MLP neurons of a small language model. Each row is named by its layer, matrix (gate and up: input weights) and neuron, and shows model dimensions 16-79. Each number is 128 + 32 x the weight over its row's rms, rounded and kept within 0 to 255. A neuron's up and down rows have the sign that makes its largest values positive.
After each neuron's rows, "fires on" lists the tokens most often at its 100 highest values on Wikipedia text that the model never trained on. A number after a token or word is its count.

L2.gate673 [ 99 153 149 109 145  84 110 101 167  82 143 164 115 104 120 156 139  96 141 170  86 145 166 147 105 109  73 136 134  75 161 164 109 102 144 154 122  58  74 153  97  75  98 126 129  82  99 143 147 129 100  87 150  94 163 160 154 199 115 119 181  93  92 164]
L2.up673 [129  84 103 102 161 188 114 125 204 111 168 154 127  77 144 128  88 147 170 139 102  67 147 124  83 117 109 132  90 147 147 172 145 113 109 127  68  61 147 124 144 124 202 129  70 159 105  82 131 122 100 137 144 112 113 154  89 140 137 134 129 127 171 171]
fires on: "," 44, "al" 15, "v" 7, "ject" 6, "R" 5, "at" 5

L6.gate96 [ 84 197 100  42 150 156 128 137  47 135 176 158 116 111 145 115 158 107 117 166 153 115 110 109  94 172 106 178 141 135 122 176 148 104 121 122  98 176 103 174 116 103 149 144  58 116 118 113 125  95  98  82 137 109 136 117 128 139 162  75 163 137 141 123]
L6.up96 [196 182 195 165 117 151 148 119 113 123 177 104 100 105 155 122 130 180 100 138 183  63  81 192 144 132 113 149 180 103 112 134  96 100 142 160 110 120  61  62 150 133 173 133 113 142 133 180 121 153 132 117 132 117 165 126 107 157 188 123 118 153 183 111]
fires on: "a" 25, "is" 16, "ops" 6, " c" 5, ":" 5

L3.gate662 [ 77 113 131 170  98 142 130 148  85 105 123 130 154 140 142 123  89 121 144 132 101 125 124 139 143  75 145 151 187 148 177 121 116 151 147 118 144 105 130 108 153 156 120 113  90 138 125 147 131 131 118 137 117 180 117 181 175 137 119  78 111 140  66  51]
L3.up662 [132 106  85 107 163 127 132 108 129 110 183 125 121 138  82 104 122 146 126 128 138 169 109 127 106 133  96  97 139 197 129 152 159 157 139 125 108  97 122 115  65 178 163 151 106 122 158 177 119 128 125 175 145 142 157  78 172  76 178 133 120 169  78  87]
fires on: "ter" 23, "ir" 23, "c" 16, " football" 5, " time" 4

L3.gate901 [ 91 181 107 152 132  92 144 134 137 135 146  96 145 177 115 139 127 184 111  96 157 111 100 147 100 143  91 186 109 111 167  97 151 129 124 113 153 113 167 170 104 133 120 130 176 172 142 147 161  88 151 100 123 194 142  58  57 171 160  88 151 108 124 131]
L3.up901 [ 87  97 108 101 114 106 155 149 116  72  93  83  49 159 178 148 147  94 111 119 117 139 110 143 103 167  73 120  83 130 169 137 112 122 116 180 135 154 103 138 148  60 167 106 114 129 159 104 123 174 164 114 116 150 179 112 121 148 132 122 107 188 109 158]
fires on: "an" 27, "ene" 13, "ong" 12, "ul" 6

L2.gate991 [127 151 137 126  93  87 123 160 145 135 167 151  64 129 146 151 204 125 136 100 162 115 169 109 163 166 150 114 149  77 120 138  90 112 128  86  99 128 123  82  96 119 121 148  72 137 108 141  95 126 112 127  83 151 135 129 135 132 132 123 127 113  88  86]
L2.up991 [171 117 129 154  98  78 127 105 108 151 115 134 118 149 104 139 136 205  88 195 188 183 169 121 155 160 110 151 137 115 135 143 170 112  75 146 218 163 125 102 123 105 164 132 144 127 163 154 133 114  93  77 108 134 178 115 191 178 160  99 124 149 161 176]
fires on: "in" 23, "os" 19, "ent" 9, "ul" 7

L9.gate610 [165 116 128 115 107 167 162 158 129  95  79 148 179 157  78 130 178 140 106 129 100 121 120 155 191 147 123 165 154 175 116  98 119 164 141 100 149 101 112  88 173 139 143 112 146  75 176 105 150  76 150 156 136 146  88  83 122  91 157 126  59  74 170 102]
L9.up610 [164 121 127  97 142 140  76  97 100  71 140 132 120 188  99  94 115 107 118 155 156 166 103 128 171 117 126 140 130 171 135 141  89 127 122 172 112  96  82  86  90 146 139 124 142 177 139 118 169 103 131 173 153 135  73  80 134 159 165 157  90  84 162 112]
fires on: " c" 48, " p" 27, "." 12, "p" 6

L9.gate378 [115 100  98  92 140  35 101 127 176 150 135 116 148 100 134  71  78 149  94  88 144 115 146  87 129 122 112 132 123 169 117 113 147  86 156 153 132 128 138 107 143 148 153 140 106 164 127 178 147 108 127 145 101  88 195 142 100 117 163 164 113 153  93  89]
L9.up378 [147 114 114 184 142 147 154  76 114 151 130 154 109 114 133 163 171  75 125 138 132 132 113  97  90 141 159  77 148  97 172  52 187 103 151  95 115 158 191 127 122 121  94 181 123  88 121 135 127 110  76 135 126 166 118 119 138 106 144  95 179 170 118  88]
fires on: "," 42, " and" 37, "Ch" 4

L6.gate301 [127 145 144 181 145 158 152 108 108 114 201 132 125 129 185  99 132  45 149  87 137 164 147 132 154  82 132 102 128 136 129 190 109  73 144 120  93  86 120  83  77 157 180  86 132  85 140 118 108 149 177  79 119 185  79 130 158 118 109 178 143 194 144 151]
L6.up301 [196 129 166 201 147  85 173 136  39 128 186 131  61 227 149 164 101 137 134  65 159 133 171 124 128 130 123 116 106 124 167 124 162 160 171 162 142 125 168 178 108 191 157  95 142  86 122  91 159 140 136 106 161  69 151  63 133  80 142  92  65 189 109 172]
fires on: "n" 32, " feat" 14, " conn" 6, "il" 6, " var" 6, "en" 5

L6.gate962 [130 208 115 161 135 181 135 155  97 174 167 144 122 115 151 102 147 172  82 140 101  32 149 163 103  95 116 151  96 107 116 103 107 123  43 119 133 126 123 132 103 143 133 152  79 122 147  94 181  82 133 139 109 112 119 126 175 149 140  54  99 133 151  65]
L6.up962 [ 90 126 162 124 168 194 143 125 126 126 191  94 152 172 182 182  64 146  91 105 124 108  72  95 171 159 119 156 135  74 111 129 158 137 122 120 130 126 126 114 129 128 155 181 111 122 174  98 129  86  99 156 105 148 123 130 124 215 136 113 198 149  92 143]
fires on: "i" 19, "a" 13, "-" 11, "ani" 7, "ini" 6, "is" 6

L6.gate57 [147 127 134 179 134 157 142 124  64 114 123 144 131  86 141 180 124 111 149  93  89  79 161 154  83  78 150 135 166 166 119 122 136 146 162 156  98 113  87  85  83 107 142 138 113 137 169 160 153  84 163 121 128 119 130 127 187 124 164 130 166 161 106 115]
L6.up57 [112 121 143 172 173 168 121 131  93  91 131 175 103  94 111 129 101  98 118 117  64 126 106 151 147 152 154 147 122 179 160 158 164 126 110 148  62 107  87 138 149 149 114  90  98  97 112  77 135  86 103  73 109 123 165 106 136 171 172 115 117 154  87 150]
fires on: "w" 13, ":" 13, " of" 10, "o" 9, " along" 6, "hed" 5

L8.gate326 [125  61 109 148 119 121  71 144 153  73 208 102  90 150 118  56 190 147 129 151 117 121 150 166 130 146 170  91 136 148 207 171 136 171 136 107 124 103  71 152 116 139 111 122 140 159 164 121 127 163 133 135 155 112 130 136 145 101 148 153 108 108  79 144]
L8.up326 [117 165 107 144 190 120 167 174  83  89 146 122 100 143  99 164 116 127  55 125  84 115  97 175  95 132 146  56  96 113  86  69 146 143 155 112  79 110  90 136 209 108 120 199 102 119 134 120 171 163 150 140  97 162 123 143 158  95  86  82 131 157 218 155]
fires on: "il" 15, "el" 12, "ir" 11, " bel" 9, " coll" 6, " " 6

L2.gate199 [ 64 152  86 125  95 115  82  73 101  69 175  98 185 117  99 133 119  92 130 138 116 111 120 193 195 140  95 103 102 141 159 156 149 105 126 102 125 111 175 119  61 125 146 194 135 119  66  83 108 155 121  92 119 135 169 170 131 102 102 124  84 125 120 122]
L2.up199 [ 51 158 143 137 147 140 152 109 117 148 163 125 210 140 110 114 132  68 152 147 161 111 114 158 173 137 113  83 107 140 118 134 106 124 148 108  95  90 175 113  80 158 118 174 170 125  70  89 143 141 118 107 139 138 176  99 138 165 128 128  75  98 110 150]
fires on: "en" 21, "por" 15, " Sen" 11, " gen" 10, " mon" 9, "pen" 6

L3.gate1003 [128 116 166 109 136 147 141  86 130  74 103 155 107 130 115 117  87 147 172  76 106 153 152 105 184 159 122 112  86 107 144  78 165 154 137 108  99  91 142 130 107 122  75 169 160 151 139 126 130  96  93 141 111 186 121 176 144 176 130 136 147 140 173  96]
L3.up1003 [155 153  96 131 142 160 110 122 114 136  79 150 158 105  92 132  81 121 148 116 127 139  93 112 133 122 137 147 166 161 109 115 121 114  59 101 100 104 104 162 168 132  73 188  89 134 109 124 147 154  80 173  72 133 191 146 132  47 128 123 122 107  96 122]
fires on: "==" 23, "z" 15, "g" 13, " =\n\n" 10, "N" 9, "ame" 8

L9.gate466 [146  97 132  91  84 148 126 124 173 146 145  81 162  79 120 148 118 171 167 105 128 190  83  80 128  88 140 166 133 115 132  91 119  42 143  95  75  62 132 191 177 118 122 127  92 135 120 123 123  60 191 140 130  90 106 122 124 167 120 121 168 126  98  70]
L9.up466 [ 73 132 121 123  80  98 112  94 172 154 121 155 124 127 177 140 145 141 156 138 147 123  99 131  69 103 149  96 159 179 211  22 134  82 122 123 119 115 127 128 159 147  55 101 127 146 144  46  62  99 115 130 111  92 129 148 138 142 128 147 140 211 141 115]
fires on: "," 72, "-" 16, ")," 6

L6.gate978 [ 91 189 133 164  80 144 203  85  65  91 173  53 140 131  72  77 124 154 133 102 191  87  92 131 117 124 143 143 138 145  45 150 161  95 122 126 131  85 118 135 131 154 115  99 126 173 142 116 132 154 165 113 117 118 100 149 134 122 143 147  81 110 109 100]
L6.up978 [140 133 114 147 127 130 144 175 100 131 115 115 130 144 100  41 130 161 106  78  96 146  73 113 124  70 133 193 100  41  55 174 100 137  78 109 114 170  59 115 123 176 154 133 151 109  38 144 179 176 189 125 126 146 103 106 160 121 199 126 134 140 108  45]
fires on: " rem" 24, " m" 21, "h" 8, "-" 5, " fem" 4

L3.gate590 [ 90 164 153 154 135 112 109 143 145 135 147  88 147  97 134 140 121 147 129 125 196  89  89 137 161 137 137 130  78 132 171 153 118 188 142  87 148 131 168  78  74 154 109  65  62 115 119 112 187  89 163 125 119 132 167  99 130  78  72 147  97 144 120  78]
L3.up590 [130 124 104 105  78 123 120 119 108 136 138  69 122  99 119 174 148 156 155 146  84  92 115 105 131 124 141 113 138  71 136 126 139 154  61 152 166 148 147 113 134 130 148 122 147 152 159 117 159 104 125  89  82 116 145  98 153 138 122 119 135 106 122 121]
fires on: "pl" 21, "ur" 11, "ent" 9, "A" 8, " div" 7, "ul" 5

L6.gate261 [131 180  76 150 167 129 102  94 127 132 136 167  71 137 123 145 164 129 118 120  37 141 129 126  95 155 150 140 110 167 111 161 147  72 115 163  97 168  93 100 127 109 100 123 115 151  96 182  82 127  52 110 109  96 157 151 162 120 111 122 116 121  66 156]
L6.up261 [ 95 139 166 147 136 102 126 154  83 124  96 154  70  45 144 164  92 161 127 125 141 156  98  78  83  78 129 113 141 133 164 177  96 123 194 144  84  73 179 164 159  94  94 111 129  81  86  97 172 109 139 114 120 139 111 135 128 164 204 108 142 123 153 134]
fires on: "\n\n" 24, ":" 20, " of" 17, ")\n\n" 7, " had" 4

L8.gate709 [162 135 129 108  75 196 148 129 170  57 155 170 126 134 117 108 114 165 154 106 106 146 180  79 107  89 105 130 132  95 150 146 115 125 128 126  74 177  96  91 143 101 189 117 127 179 102 105 184  94 191 134 144  78 138  98 100 108  99 140 198  66 123  96]
L8.up709 [131 131 164 149 156 181 161 122 120 140 148 101 105 154 131 126 135  62 105  93  98 112  88 114 106 159 103 147 175 134 132 101 131 116 106 103  68 129 175 187 115 133  87  90 165 129 152 126 155 104 117 109 123 125 158 118  95  98 131 122 161 139 105 177]
fires on: "iz" 12, " R" 12, " us" 10, " includ" 7, " (" 7, "\n" 7

L2.gate590 [104 140 115 156 110 156 161 160 123 180 122  58  60  59 111  73  88 137 101 173 119 107 179 121 143 101  90 170  77 158 131  80 194 124 111  62  85 133 154 180  66 168 156 126 140 102  91 203 194 134 146 104  98 120 149  97  95 139 172 137 125  94 130 143]
L2.up590 [127 117 140 132 208 169 117 133 137 177 113  71 104 165  81 191 129 141  81  86 116 170 112  88 144 156 108 129  90 179 129 152 167 125 107 136  87 164 142 211 112 190 178 131 132 138 188  98 131 138 113 109 122 141 137 100 151 130 107 135 139 111 163 169]
fires on: " Town" 13, " United" 13, "ria" 10, "ec" 8, "20" 7

L8.gate951 [151 128 151 122 131 174 110 115 114 123 204 143 188 136 112 130 140 156  74  65 123 175 177 149 142  55 132 124 141  66 151 124 217 143 107  89 120 127 131  97 114  92  82 100  82 180 145 143 185 118 140 114 141 135 141 163  68  88 144 118 100  84 139 202]
L8.up951 [151 181  92 123 156 161 136 119 102  99 146 146 169 191 127 140 138 152 180 133 184 104 107 192 161 122  95 127 148  90 167 215 144 117 128 170 148 105 135 116  78 187 131 180  52 173 132  87 163 135 178 104  83  86 142 190 127 141 171  93 114 152 122 154]
fires on: " (" 20, " Al" 17, "al" 8, "ar" 7, "on" 4

L6.gate805 [185  98 145 105 139  89  91 160 159 111 155 119 152 138 128 116 121 174 173 127 115 106 142 130 126  83 125 162  93 170 171  84 132  55 173 138 154 156 100 134  59 169 141 139 145 115 156 199 140  87 144 111 110  81 168 110 109 143 138 176 115 114 139 117]
L6.up805 [140 145  72 140 165 141 119 158 141 163 143 149 116 139  35 186 168  99 142 143 155 192 158 129 128 121 133 147 130 129 151  97 179 135 123 140  87 102  91 164 120 117 136 157 105 150 144  90 140  85 134 134 131 118  74 127  91 145 133 113 176 162 135 107]
fires on: " ass" 28, " del" 22, " Ass" 11, " Del" 8, "l" 5, "emb" 4

L3.gate106 [135 133 144 116 149 163 151 132 122 152  84 183  85  87  70 128  89 110 116  89 116 140 117 111 122 137  42 169 170 109  69 134 134  91 113 150 117 136 148  79 118 133 169 109 175 139 114 130 149 112 139 145 101 165 152 120 104 164 116  91 164 140 100 138]
L3.up106 [155 139 135 176  96 113 154 108 146 116 112 131 116 106 167  73 139 116  79 122 127  93 157 186 103  85 115 158 122 123 119 103 176  64 138 130 168 103  98 118 183  58 147 141 173 103 189 107  77 149 200 109 155 169 135 120  70 152 113 145 197 128 134  96]
fires on: "an" 20, "and" 13, "ac" 8, "as" 6, "at" 6

L8.gate825 [ 61 159 122 149 155 134 126 145 123 178  98 170 119 146 119 107 134 171 105 148  85 153  66 164 127 133 111 122 119  77 129 193  82 124 154  73 141  88 148 105 137 143  93 123 109  77 167 128 203  76 162  64 147  92 119 152 154 169 115 111 172 179 111 129]
L8.up825 [122  75  99 126  64 149  69 118  90 168 156 111 148  84  71  87 132 177  84 122  89 172  73 171 122 113  96 112 145  96 154 168  97 195 168 147  97 171 123 100 160  69 140 101  88 100 212 141 136 185 163  91 125  58 140 137 153 126 139 164 134 123 127 103]
fires on: " the" 18, " in" 13, " as" 7, " for" 6, " by" 6

L8.gate997 [106 131 169 124  99 128  69 147 175 126 119 203 152 144 152  91 182 179 125  56  98 123 165 129 131 115 136 119  83 142 150 116  92 165 140 219 149 141 146  83 114 116 165 165 114  80 103 185 108 131 168 108 160  85 108 124 121 106 155 101  95 141 144  91]
L8.up997 [115  38 151 129 147 179 170 106 156 149 134 119  83  81 152 169 101  96 146 145 110 128 144 121  54 144  76  85  87 140 150  37 121 136 163  94 147 115 178 123 114 142 132 168 224  79 146 122 135 171 170  91 157 131 113 130 172 112 136 110 151  77 147 144]
fires on: "," 48, " and" 20

L6.gate537 [139 104  98  99 141 142 112 199 176  89 127 159 137 157  96 155 102 158 113  94 143 135  59 153  98 141 135 132 122 135 101 133  97 143 143 104  98 160 168  89 131 117 128 161 144 105 105 136 123 143  96  95 129 118  92 120 150 103  77 142 159 181 119 133]
L6.up537 [117 110 119 131 179 166 102 205 127 134 103  93 130 158 106 152 141 135 154 125  78  57  99 105 137 192 100  98 122 102  71 127 117 111 126 174 145 125 159 118 126 160  64  97 145 119  49 144 131 158  74 170 149  95 146 138 164 129 104 119  47 119 121 124]
fires on: " met" 27, "m" 17, " Met" 12, "ate" 7, "oci" 6, "ible" 5

L9.gate720 [126 103 106 148 105 138 125 167 112 141 163 135  68 126 136 177 130 150 126 103 134 109 112 140 143 145 139 120  81 117  83 136 161 151 189 107 125 147 112 165 124 124  94 119 118  70  78  65 133 196 135 149 112 111 173 150 129 173 136 111 124  72  88 110]
L9.up720 [ 66 141 135 131 156 189 125 160 163 107  65 134 110 102 146 161 112 155  90 119 157 151 141 187 141 102 103 152 143 147  87 164 131 196 162  95 120  99  77 152  86  91  99 165 122 129 104 119 146 132  92 144  90 138  75  66 154 155 161 166  92 105 132 177]
fires on: " S" 52, " " 27, "-" 10, "'" 4

L6.gate531 [ 72 175 103 151 102 159 103 105  90 122  80  97  99 130 191 184 145 134 163  92 142 141 156 113 144  82 193 138 126  72 100 121 166 108 170 152 127 132 147 110  84 141 103 137  76  88 125 139 108 151 101 123 124  44 129 160 226 122 134  70 126 199 106 164]
L6.up531 [128 119 137 197 103  80 101 149 104 165 137  54 108 108 136 124 103 155  75 105  85 177 196 108 117  89 110 102 142 163  98 124 205 111 168  93 154  96 149 159 155 105 164 126 143 111  98  97 118 203 165 185  73 135 143 144 156 138 142 104 141 167 165 155]
fires on: " S" 25, "\n\n" 16, "ome" 8, ")\n\n" 7, "ing" 6

L8.gate557 [ 99 112 100 167 148 199 119 181 127 135  98 174 130 141 123 104 107 174 147 156 120  73 199 164 115 115 117 170 138 106  92  83  81 156 134  96 162 137  92 115 154 122 138 179 103 103 143 201  95  90 158  63 185 171 103 131 148 167 130 160 103 132 105 165]
L8.up557 [ 92 143 141 116 184 211  79 156 109 152 151 130 119  81  68 126 180 136 105 130 118 120 115 142 132 131 173 109 204  55 103 167 156 191 173 169  38  88 101 128 134 151 113 103 153  95 190  96 112 114  93 119 102 159 111  62 172 139 163 100 107 198 163 184]
fires on: " for" 32, " as" 26, " of" 7, "is" 5, "ell" 4, " –" 4

L8.gate488 [134 116  91 133 112  76 161 120 145 115  88 182  96 137  80 187 149 154 113 150  98 107  93  61 107 118 130 110 117 151 173 117 100 125 140 112 144 120 119 148 110 102 155 127 161 122 127 142 118 133 139 171 128 146 167 152 126 184 185 125 122 161 105 119]
L8.up488 [140 137 171 146 178 162 193 101 203 137  75 127 100 133 152  95  99 147 142  88 123  80 132 116 101 167 104  91 121 132 163 157 174 125  77 103 112 102 133 142 162 115 149 126 113 174 173 165  80  94 119 174 146 169 117 199 174  73 142 148 159 133 159  88]
fires on: "at" 26, " Ir" 9, "B" 7, " Cat" 5, "al" 5, " I" 5

L2.gate97 [125 137 120 161 104 134 100 111 147 127 136 149 106 170 138 112 139  67 157 138 146 127 147 146 141 131 125 100  91 154 178  88 105 159 169 131 204  83 142 125 125 132 115 156 162 138  96  67  97  47 139  66 105  62  95 169 144 150 157 129  58 135 139 103]
L2.up97 [180 140 143 135 133 191 124 121 126  99 199 119 132 213  91 119 108  62 134 177 139 132 111 185 113 154 118 114 112 142  74 196 182 148  90  85 132 141 127 161 110 149 114 172 187 164 124 105 164 126  92 179 128 129  84 125 144 158 118 165 130 100 133 182]
fires on: "en" 18, "an" 13, " Sen" 11, " Dan" 10, "ir" 10, "le" 5

L3.gate680 [134 108 140  97 151 164 129  63  88 127 159 169 169 185 138 121 162 165 139 106 154 158 102 162 151 128  85  63 128 116 149 122 121 101 230 142 157 148  81 130 170 133 140 153  87  89 154 153 159 138 138 103 111 130 122 163 152 119 168 160 125 124 165 151]
L3.up680 [145  83 147 150 186 197 171 125 129 143 143 159 119 159 112 135 110  85 150 105 152  78 155 101 113 173 120  73  73 169 151 176 115 106 126 141  99 122 121  98 129 146 122 116 162 117 131 120 126  71 132 112 162 113  75 138  99 128 127 187 129 125 164 101]
fires on: "w" 37, "th" 12, "r" 9, "ind" 8, "app" 7

L9.gate815 [108 123  92 153 130 182 124 145  96 112 209  94 120 111 161 206 149 136 141  92 177 121  93 120  94 126 116 155 111 119 139  95  93 107  84 140 104 145 108 175 131  65 104  62 140  54  45 158 135 128 121 149  77 125 108 108 127 137 103 154 112 125  71 143]
L9.up815 [128  52 125  85 147 146 142 190  84  55 123 116 149 175 103 132 169 144  87 137 138  93  98 201 149 117 174 167 124 105 128 159 173 145 122 102 153 168 128 117 119 120 111 127 126  98 117 160 109 141 162  99 116  86  78 108 179  78 198 139 116 126 105 101]
fires on: "-" 50, " s" 9, " " 5

L3.gate872 [116 126 137  86  91 102 107 109  74 153 102 150 104 130  66 126 128 122 176 193 103 184 113 102 116  75 170 106 134 118 103 206 112  70 116 133 161 128 136 143  71 107 103  90 129 160 181  98  66 184 124 138 161 198 170 112 127 167 106  95 167 157 109 118]
L3.up872 [ 95 128 144 110 136 106 110 147 133 117 105 126  70 163  34 139  96 126 102 116 118 180 171 123 112 177 106 153 172 182 159 146 111  89 157 107 138 132 129 164 147 117 143 139 137 192 104  98  67 110  90 144 163 120 108  88 110 106  91 110  57 199 169 100]
fires on: "iv" 19, "it" 17, " econom" 10, "echn" 8, "og" 8, " crit" 7

L6.gate837 [122  81 158 116 130 110 178 142  93 130 137 189  85  93 172 106 118 108 130 131 130 110 141 134 120 176 155 133  93 177 162 155 165 151 160 137 150 116 107 126 194  71 116 111  80 107 141 124 133 126 198 111 146 188 108 113  87 156 139 141  98 107 104 109]
L6.up837 [136 140 216 113 198 108 151 160 179 162 180 148 150 191 122  59 128 111 142  91 111  84 146 111 138 137 137 174 135  76 110 125 183 156 150  78 107 157 136 149 138 100 132 129  96 134 106 157 154 158 121 116  82 139  90 111 111 107 117 141 106 147 183 157]
fires on: "o" 11, "s" 10, "ers" 8, "." 8, "u" 7, "m" 6

L8.gate279 [111 136  50 155 110 179 167 119 131 139 109 142  88 147 150 129 144 177 129 140 114 136  75 144 105 169  96  91  93 206 166 161 160 149 176  73 137 147 126 142 191 135 177 111  88 164  91 111 104 157  81 136 132 151 193 132  86 133 178 136  93 107 116  92]
L8.up279 [175 120 136 182 161 143 176 120 123 144 142 137 110 162 135 167 128 197 177 139 105 179  99 159 136 169 117 164 134 117 176 159 170 115 160 134  53 132 173 173 189 114 148  97 187 149 122 125 155 159 133 140 114 127 161 111 128 142 122  92 157 144 124 150]
fires on: " as" 45, "m" 13, "h" 12, "r" 5, ":" 4

L9.gate620 [142  88 111 100 139  90 149 177 125 147 180 118 134 172 177 102 113 162 157  81 109 106 209 123 125 163  64 112 133 114 136 118  96 124  74 153 166  75 136 102 136 127  35 175 142 137 115 152 128 192 103 119  98 138 148 140  83 155 136 106 103 139 106 119]
L9.up620 [169 138 124 165 157 175 143 112 132 155 197 172  68 116 117 165 104  99 153 110 125 140 150 132 131 136 140  92 154  83 115  70 126 114 131 121 130  87 142  96 128 153 124 129 183 115 109 126 161 122 109 102 187 102 109 151 137 157 140 119 154 107 149 124]
fires on: "," 26, " and" 12, "ly" 10, " is" 8, " very" 6, " \"" 6

L2.gate21 [134 168 115 174  89 104 126 148 147 161 104 177 150 138 128 150 117 188  82  87 152 132 136 141 178 146  86 125 136  49 145 157 131 128 176  60 142 136 157 140 109 122 156 149 151  61 137  68 136 123 117 154 132 112  90  56 140 135 141  46 139 131  65 107]
L2.up21 [145 126 197 110 148 128 129  74 149 127  95 124  97 126 147 148 146 165  63 117 145 102  84 124 148  90  44 161  56 170 100 123 116 109  98 112 136 105 123 103  61  80 141 185 121  46 101  72 109 112 118 162 138 184 149 109 174 176  97 132 129 170 108 111]
fires on: "in" 21, "one" 13, "re" 11, " sub" 6

L3.gate564 [162 133 156 101 120 160 134 154  63 123 135 203 117 156 113 145  78 123 111 142 106 109 124 126 150  93 123 107 143 105  99 144 176 102  77  50 140  85 142 159 111 166 130 109 139 127 146 100 163 138 136 131 102  79 117 153 138 160 114 112 107 118 160 112]
L3.up564 [105 126 114 121 161  95 123 102 101 123  96 163 139 153 156  50  82 153  99 148 113  79 105 125 130 123 144  95 200 159 146 155 132 137 112  81 124 116  91  94 114 132 107  94  99 172 112 146 184 132 147 163 130 103 103 120  88 134 114 139 139  48 177 104]
fires on: "er" 26, "m" 13, " Comm" 6, "ro" 5, "olf" 5, "c" 5

L6.gate164 [ 66  88 173 102 142 158 126  89  60  68 191 137 139 131 111 127 178 143  88 117  81  67 158 139 165 122 138  75  87 144 150 115  94 117 103  96  80 100 140 131 114 144 133 148 122  95 135 115 127 151 126 134 129 138  63 111 119  99 117 167 105  62 123 101]
L6.up164 [170  74 164 131 135 117 149 133 181 120  86 121 120 147  82 195 148 142 129  95 157 128 154 136  74 141 141  61 180 166 137 119 148  86  93 147 149 136 174  59 108 122 152 100 135 128 135 122 128 150 165 139  79 112  98 132 115  62 149 133 127  73  93 180]
fires on: " and" 30, "." 20, ";" 19, ":" 17, " –" 8, " -" 4

L3.gate603 [120 171 128 179 117 137 124 135 124 142  97 149 127 178 131 139 113 152 131 143 131 121 129 156 160 116 148 106 138 120 127 119 185 129  65 137 115 100 168 161 147 178  89 118 157 113 115 129 137 115  81 120 125 116 173 126 117 119 190 105 160 172 119 119]
L3.up603 [ 89 195 141 108 125 131 109  84 175 186 181 152 145 137 144  47 122 148 100 125 181 131 104 109 126 108 177 112 112 151 121 101 144 160 104 116  78 140 203  91 109 172 150 129 128 116 156  74 125  99 122  87 130 136 144 115 122 163 170 146 154 136 180 168]
fires on: "is" 12, "at" 11, "h" 10, "i" 7, "ot" 7, "it" 6

L6.gate556 [175 132 116  80  81 137 210  89 113 154 123 125 106 137  84 128 182 105 113  91  74  72 136 111 129 162  98 108 156 159 115 109 115 102 149 114 128 114 124  81 126 134 102 155 150 159 144 105 162 136 146 153  88 119  81 137 128  69 106 126 132  77 109 186]
L6.up556 [139 144 122 115  90 132 137 119 133 123  87  83 137 103 139 169 167 112 139 175 118 183 147 146 164 127 153  75 138  77 149 116 139 166 163  87 130 106 124 180  83 119 103 175 185 116  78 121 110 132 108  59  98 122 114  70 161  84 170  98  86  64 107 109]
fires on: "." 85, ")." 8

L9.gate161 [104 135 113 171 140 106 168 132 137 157  75 173 124 141 123 159 187 184 173 163 162 148 141 156 122 152  95 128 165 169 107 147 187 165 126  78  87  66 139  95 164 156 129 128 148 134 112 154 180 106  98 177 119 117 103  94 174 186 136  99 159 124  99 157]
L9.up161 [129 141 180 144 143 116  88 144 160 129  74 141 113 184  89  82  99 168 134 140 146 176 143 140 126 118 113 174 218 131 131 128 120 124 160 145  91 145 172 128 153 117 152 133 127 123 108 144 140 157 122  50 125 122 133 112 142 132 114 149 188 142 177  87]
fires on: " " 90, " (" 5, "h" 4

L6.gate337 [152  98 148 104  66 162 110 133 143 112  95 115 148 132  72 141 129  88 133  89 159  83 194 134 132 180 134 104 117 146  97 140 159 133 134 108 120 128 110 139  68 126 100  88 201 142 145 145 153 107  98 190 123 127 109 121 117 107 116  88 136  88  91 129]
L6.up337 [175 142 103  67  91 136 114 154 109 100 163  95 135 147 143 154  95 107 126 126 152 160 144 182 186 143 119 137  58  86 112 111 170 121 153 146 127 157 113 101  92 143 118  81 101 170 119  79 104  86 113 102 160 124  92 139 105 104 126  84 135 117 160 147]
fires on: "-" 15, "ri" 13, " Ro" 11, "." 11, "ro" 10, " San" 8

L3.gate718 [175 144  85 194 147  93  90 132 132 149 147 165 126 134 107 200 119 128 119 159 130 120 123 195 193 128 167 133 144  86 141 148 144 138  99  88 151 116 132  93 151 129  93 169 117 135 168 123 195 151 156 107 103  61 128 127  94 124  85 124 114  70  77 136]
L3.up718 [152 159 177 164 183 116  78 150 118 136 135 169 143 211  88 151 171 132  60 152 128  92  65 148 124 146  89 117 117 131 145 179 127 145 104 100 139  35 142 153 125 192 114 152  92 113  98 114 142 153  84 108 178 124 134  93 150 172  72 118 133  72  96 121]
fires on: "al" 16, "ro" 15, "ific" 7, "enc" 7, "on" 7, "ant" 7

L8.gate859 [180 102 122 173 121  85 194 131 126 144  92 181  84 185 109 192 114  96 138 117 130  95 147 118 118 136 126 174  88 119  80 113 113 124 145 131  82  81 117  95  87  81 115  87 156  78 135  89 136 162 122 116  80 182 134 103 193 133 114  81 134 134 122 109]
L8.up859 [100 156 173 139 133 134  95 105 112  92  79 133 158 107 103 138 116 121  73 123 180 122 208 127 142  73 117 102 155  51 120  73 174 116 152 109  90  85 162 133 129  90 134  98 131  80 155 204  45 134 140  90 143 163  91 172 104 149 146 170 135 208  88 129]
fires on: "as" 31, "re" 7, "ann" 6, "ac" 5, "aw" 5